Weights of a small GPT-style language model, trained from scratch on English Wikipedia.
Size: 8 layers, width 768, 8 heads of 96, MLP 3072 ReLU, vocabulary 15939.
Training: a variant of Adam for these matrices, 1021M tokens.
MLP neurons of a small language model. Each row is named by its layer, matrix (up: input weights) and neuron, and shows model dimensions 0-255. Each number is 128 + 24 x the weight over its row's rms, rounded and kept within 0 to 255. Numbers have three digits each.
A block is one neuron, or neurons of one layer that tend to fire together. Before each block is what it responds to, as a language model described it from the Wikipedia text at the highest values.

Responds to: Incomplete word stems. Word-stem pieces of nouns or verbs that need a suffix to finish, mostly in formal prose, e.g. excav(ation), resign(ation), proced(ures), estim(ates).
L3.up179:147128127153132119152131107092125114103099090142154168106103129137113100157162120088120164141148118138108116103109147106116107107067143102165127095115131134132136087101114160154113139130099148122142089136125114115148153158126111155127106143128107107131161128139099159114161115145096123115145167108137093130141098130165141136103161079174169123147134147118094109098156107109118149098087072131052144116118125155120130139097129165105168118161100143125119152140108122137160102137183120130164164129115114099127137136126126194112134142136113092123139127107133116123076118100119082113152150133072151136127134173093106151136125141109141133106144129110145106147144173104115166098136089157148142117118161191148119131113145111132108092138111109141115154131134065120147073187145118
L3.up418:134136119151137104166115117127058136118098088119112131137082100144136138174186136171122115133105114135154175128106136145159109089103121122113144080118131108131157104158126146144108093154123147143117128147128146128130132136101124128176089076146132132145127127123149181154142097115172100100165150134159106152137126116100135087100137119140148127132081106156113124119158144131131118088173141138108143126072111133127087148164143127137103122152174148132139129128148127120109161125137081118146112128105191123170113079134147152115155132127111142141171115130141144145111101120141080115086128128110164145176118110071123079131107142076143141134082140117185143131113112129109109072117096168129165150117124184127100083124134194128125175180152104173100121123129108166139116194126153
L3.up498:146141133145143107101114135163094136092137122134140158128113126121138148156141126115139125100140077121188136117112100132055105090102127122135145140120141109087139087095143152152102101119121188120123131155122094134126108111129099164163102143110154123120110104135083129157158118134165100165146161159112139088173126098104139140125139120093155147109140088139095133107132118157100126109135137158099155150149111138115108110150126124117087105126151145143108135140111119140119142114171155100119138159134154106135145141118080151116091135141106163149170063120157122154116097153103115145071114155124165151119173126110116124164093070121143121129127116117106145079132144122127123075105083139138152146115157142127165130161108149142126159137144133112133124116132115150183122108091153
L3.up678:109124106098155112102151130134141163084148122137106141139119116091100120135097123125073125095128135104156145117100107139150126126066144099116108138133116071128156117121088179105103139110120117148131102151096086133117104103138172115146114115126154138158125134125091157091112111140112137124103152100139115113118122124145151125156168080093089107113171160157138147109183129138135126075088088148101057128133153149104111138133116103097126132139150135130122157176110106108107135150156117132169133136165094159145125161142084160120099105128093186179087099104144145146098116125092080129091118162117144132124112108069137155118122105158127158118159128145131146143107127094138143081134114131114128127107082125140106151161151119161109126086178127143074135144124120103111135151125165
L3.up688:098138089139130131171094104136093151143173117114151135123108094143144139156149175132101120120138166102159137124109155114097121062102154117115131096125135112093128141092101126148113112122114184157119109156108125096147109144118145106139153154157161079105155099132147164137119094146098097112151153091100133175148132105113130128098119106117170132131101135143079146150167131090092100104142087107081111105060131149106139115130153153114102132182138107116144157130116118153123150155122123140143113150150091125136139131120124149108169145149118089182121116105153117151112108134113113130141136119126123080155145109084184112126087137081139142132085079145139148115118119125104112095122129153109095143102194121146144114124137171112166179116123117157112129084102114146147104142113122
L3.up718:082147102122096123174151156119130117083119135152137146126129129106149122103129135145123122141159119100127190145095119102138123132102133117111119152085096152130119115127128161127112124108156123169116136153134128110131130148134127107122098116154077110127145126153142174147163141158096137148158155170126152082112097112087180140140133126148126069152166153120126128119152123121129081130136137178080159092068129162124150128120133136111077154152159134105138105144129121122164112123173114133114154113138125152136124082133157187121117138122125162124119134137181137134105113117132125125141094118165151129182124094089162120112130152137175133119095108110122130159145115102126083113133066143142164139125094125145126110140130129124143147097166128166126116133127106143158079172135120
L3.up826:160117134098108122110123162106136148101104136126124126161137105102097126122126134138147137159125134131136144126107117158116158085114143102116139126130174158115133082114100130114119126105165174132141147125153147077147122124153136132113168118139125112114148106132145202121188114090128138146125166134096121101109105128119120129164102101134113121121093128129103086130143108092181110118128150134104146173112125145118119130127116173111092122102121100143153102102134136085118117117108123160120139147154114139131160148121129169131138139109145185155118133087155114142102124107091078137171120086127108082173088154131147092112134126116172130111091113104142135098171176084127134112144168157182152131129129211126088091140100158100109127129157138129089148076167133131098126129105132
L3.up947:132116146171127149165130141106079164120109108114147148144136138124162131091151101115116151143130111103118123120116165149138138142090111118083080121141138107070141125135116109146125119165098109145129095138116142092113165147116125126149167145092112100106151120152146128096196079130112134135146121147194072088122101139122148131151131093156143094140131148132131134124163120104146120081103099131124122105113123131144127106128130126131139140172154148133133120154118121123178157101146077093137200091097099106114107142127128155108119138129183133118121149133179140144138139134128132125107089108111119139150112142102140109115127139156155103127092115110137104165162144112139154084120118156176134104111126172125154128133157132086137108131113129154115149089130111106185121149119112
L3.up971:140086115140131166125114100098083115109118129129126130114132084147074142172115119105100121074127096129155107129121097150093115141144129144176117167118140135158132129132135139190104113106138118126137093141109084123107157120140143125137143148130092145141107101131095122114184103140161117184117141157181150126139126144123130101149125083134131150095134058115112109115182155145117101126139067156124123135147135139130119147089115122131170097116138138115086112126123124106124130098086121148097094131113197117183090116114173154183114117125154116075133119084142130139091062084113107134110097142104148137132130135032136115147130109131142092134097149108121137158120154138113129134128111139101123123141100132171112129133113147122138125152164137150104161100136091135167113129112160
L3.up1287:130131071143134106183139098154122133114091104112128143127161115111154068090134145150094160119154147104134094149103118174098109108093137105135123108079133123100147147103146163108108116151116145148151143146114135087146126116141134158146131048138116120142144164127071132141132104120078152138125144172140109133083122108129154111110134087159116108154132139149122147140153122115133179110120076120064145101098140152115142189115130131110129139124133165101112108107148145120142121132119145144131098130144145118144122154125146176160136120142111164134121143132138162164109100114114110156117124127135142148151136109138110076125142105133114117136112112119086125150174090124135155070143133163133092087112131100142137131133091167129102128139119135135137137093145090134140066173133106
L3.up1328:136148077100169129140136180114087134103089088138148157129127098130119111151094114163096135133133124118156125128104111117130117122119134138131100114126157129101153160103125111120117110151100118115116165152090138145100117150138141102119125107134085142125111132112098141079109088122119152134152134091153152088161139168128147121118180158104118124137134144140068132110154117194105147153124126136091149111131115162166154121090146123126113094122159140121099159166132115124131155144152089101109177110151175095146139141138144178120118133129130163141112127162105159122145094157127081152153129159115145138166161130105141161116160135107120137114114143120090126124124154131128116103117134104096124161106112161099107156133099096119121148164138112131136098101124099142101128160168148
L3.up1370:124125133170133146121148097108090156099102115090164153143120119133097148137193107137147119088149121111134148148119112132097103091140090120106127142129169110074131140121140128159121115137129129174144095153174119098171162095130192157142138123126122119119186113164116147102109115161161119101166157112112139104112121110095125148164158133149156117147150151143109135095171136148152122139132088129079134162147163172081133133136146186111134158128144128150117123183120145139094156136114098113073163197172110097145122108105152161131120141088194174099118156120132144154159115128114123117116177116120135099082121098101129130141077125129160145133108099116098123083110129129164132084125170143146122136085154189136114109154124171153105157158145119105074089116083123140123132125113137
L3.up2080:126110147149159140133105130078068156129149098151123156164120147116106132133160168090140119145134115141116167111100106149152161119076092095132143092117127147103134133115142124159146149108180143161144100115134104115150139077115142138126150084155115111144135128143105140077127134095164159118145138126153083178130127154138128105197149140179121118140146109116099127114136142118128068112118076167133129136168109124109133127150115136122124171135146101127112093115137144113123149102077128160142175173144145128141142131146139162143108138131103083117142168110150123135117162120137077113148102128109160114138149090089147152160118150120084153142180140107090125105157171105080113115129140127124129140126137129127102119103109116123110171120124123105163162159157135106140149118134121
L3.up2277:132146115107148138149128100154113141073123135133111148087085145120146119165177119140116111105127129123165151118112106127102131148109114124154107114109134100147130131114177173154127098125095188110134145167091131100127107140115125135135139148129125165125132164138098137146150121121137126120131180137123149148139120116100144097096117092103147156121159094142120164140125131146108142095154072144074176122138115152073094116161113118122131140110098127162072120114124147162075149121131101136117099152101171120109141129141135163069103147104146135154176087123127119146094128162100100113115128127134132118145168084132152087154143111148119158110101123103113117125114156140116109120112117161150161055115148132125166126114101153136114186138125143098122151099114141158118121135132127
L3.up2695:083170109159138125166138075110144166158105106112125099124149138100101123127143143122076112126131084095156094137111143105162191129105106104142122122111127086104143100118123108108142100100145153150164141134149169113159142122114145162152127107141156141156139168101124084116130112132138156122162153085083118107115094120139127125161177119118097074105149097134127152122163106144125154126110070109060118092168113093153134160145145119145133128172163148111101148149106133122128089101127115150156139127144154144124147144115135162128119107117139110138131115095151108161110149152130104125132120133118113120101085143114176155107131164134115092093164145103132135117141110097166146091125157112095159085122141111126137095140113137169134150112096114100116188138115149134093070120145125
L3.up2881:140111108149122177161098098120101126105115107109152119133121135095101164145133129140142148128117130127134138134120126133122141134103145105127132125160167106123093081142172140106119123140157102161133119133145143100139120134117141134128157119143132099120158131128119183121139149143146120099116133136187083148091124131150143104139105134175114057120128098128111111136173130100168119099126054107142087163151148146117141148144136104114082117149146113119127094109132157117156114117137089208162130121131166151155144156133143148106107135137093117133149130147180105135111120125109119128094090152070133109178103119122127125138109131121127151090048115113131114127168170082120175115112112105158130138128076149145097140148130143154111141112134119126079156154142081116136155156115138

Responds to: Word stems awaiting suffixes. Word-initial pieces that a following suffix or compound will complete, such as fear(ful), practic(ing), scrip(ted), neighbour(ing), twenty(-four), in varied Wikipedia prose.
L2.up614:130139150167125122181123119129061129111144130137138178134150141107117135103151118112128131143145149128081117109109141170147165126092100145148161100118158134132147162115127087152100110171086159110132098162120112115110137107126119119098095114111117125114146125127108133121141172147139140139123131141103073172137132135154134168126145153109143164159138147165141114093192120071154143118134113125060094148116094143148095134105115098116153132138133136133142152141137114156116162119114132141099149138098113126054143100173129153079180119130120131170123104112109111135128112130097090127108170097168182101170124118093135135140142110152112143130103130095147142147091161100150111137122131140155139110101157150150155113125126134141126132124116115142150126127151103148159127178127123
L2.up1117:135127117163178104148113115121085152155122130159130161121172156111137114096134137140132118154142145112081112131094116141121139117112095140146159105106160140109135157136116088168085114124102160110122092189103098117116109078110132113097079104132150150145154144119135128106118157118119147145126152114101083164114105148135119137116129111133127124142142108156123114121187123101169167129153149114066127146147135131141122121123102133120168149145170116103158129131123111162125168123139144142096138105103145103089113103179151134109168145119130127188103097142137140148122123129109071113132157087178156117155152133086175106118152097163108154137109166071145117138133143112137120122103114126136110114093132134153131117116146168144116157128124103138120162099124124154150094160137125
L2.up2016:155139086132139121135131111138109160083127130126131171129130141115122114125104111123155143108157131088111168143088120133095146124104143113135144113111167144124114164102147084151094096152091157129129102185177095144138098107116149138091091114123159136132095135137112141118137143116162130116137166148100109177138130116128150142116139098114133126170158099155110121116176117113093138125125141129112098128113168143144096138143124113102138168114168133115163145136106139149109134140150155100122125157150133103096126123184094165094138108118141125156134100121135112156104114160127095137124144097155169126152124094086144103120151117153118126131087126067114122136085165101130070115118104136114133142148140147140142144135098122087123142113135131128167102069120089152139130133098117
L2.up2064:134127135134135121135110124129054168115111135141154176123175143107133135113135140133158137163139117122100123143113117164124133127097126122179146098113147175135116135135135081132102087136098156125140121162126115127124135121105160128096103105110123145132160113110113164114140171115111143140139123133108091167132133106128143135118111115128131126184138108112141133126206136083178130107113115144081113134124141148129110148145107106117143138143171106114137132148118135156122159111151131155107141126083102136103127117203140153108187143123110096177078096106135134153123130134077070117130143089171157107151128118099160103161160111130107146129118141104155132132096157104128124131137137133131110091102126106149153133158125160138095131129109119117125148106152109182163113162136122

Responds to: Word-initial stem after article. Opening fragment of a longer word split into pieces, usually right after the or a, as in don(ation), consolid(ation), Govern(ing).
L4.up859:150148105142160115128128148135066112116136092155136187133156130113123134102152128117113142094115147132094131118120125144086142128123135124173129109166107146084130140094128134136076130102111106140152134139127131107118173105160126099157072101125136103109127140131127152091129121124165126132132141146129128164092117138172133133144130094126115107133122082126119136102193151120124103133151099163065155167123159178138105114092125129145129128137140081138083128126125153129128165135154158116110118113140161126134100089119123160148133110135059137177136066101150119130118139121146084121120100103121169126153134132056149170124092087134129152145104112147070155116159146116130152086127141122127110118136102121089096129153088187098071105134137121129106158117164134164146127125086119

Responds to: Article-lead structural tokens. Structural tokens at Wikipedia article openings, mainly the closing parenthesis after lifespan dates before "was", and the closing "=" of title lines; also table header or cell words such as Total, Winner, chart.
L4.up440:114126111149138142152158160135112142125098127138150117153118110126129106144122114131169125131102084132133110127091150103097080112146148142135067133189108097125101133126105123137122124122116122118137112121100085111170120103159114122165114153130121145104109150118143114102173100143155157159101110167135119139103111115088139102136115086143138074105098147125119134150140159143129110111149166120112135153101119097113160096108130127161156101162123143126130126105120109113129146159108120145147122117096175121161131127131139182173126139138151150116126113113173141144141136133171132131052128111116097169077151114164144100116135068112126113135107119135106113169157111136153147141143123138176092139151100089080122096132123144153151091101095159152166094132123108152132123147135165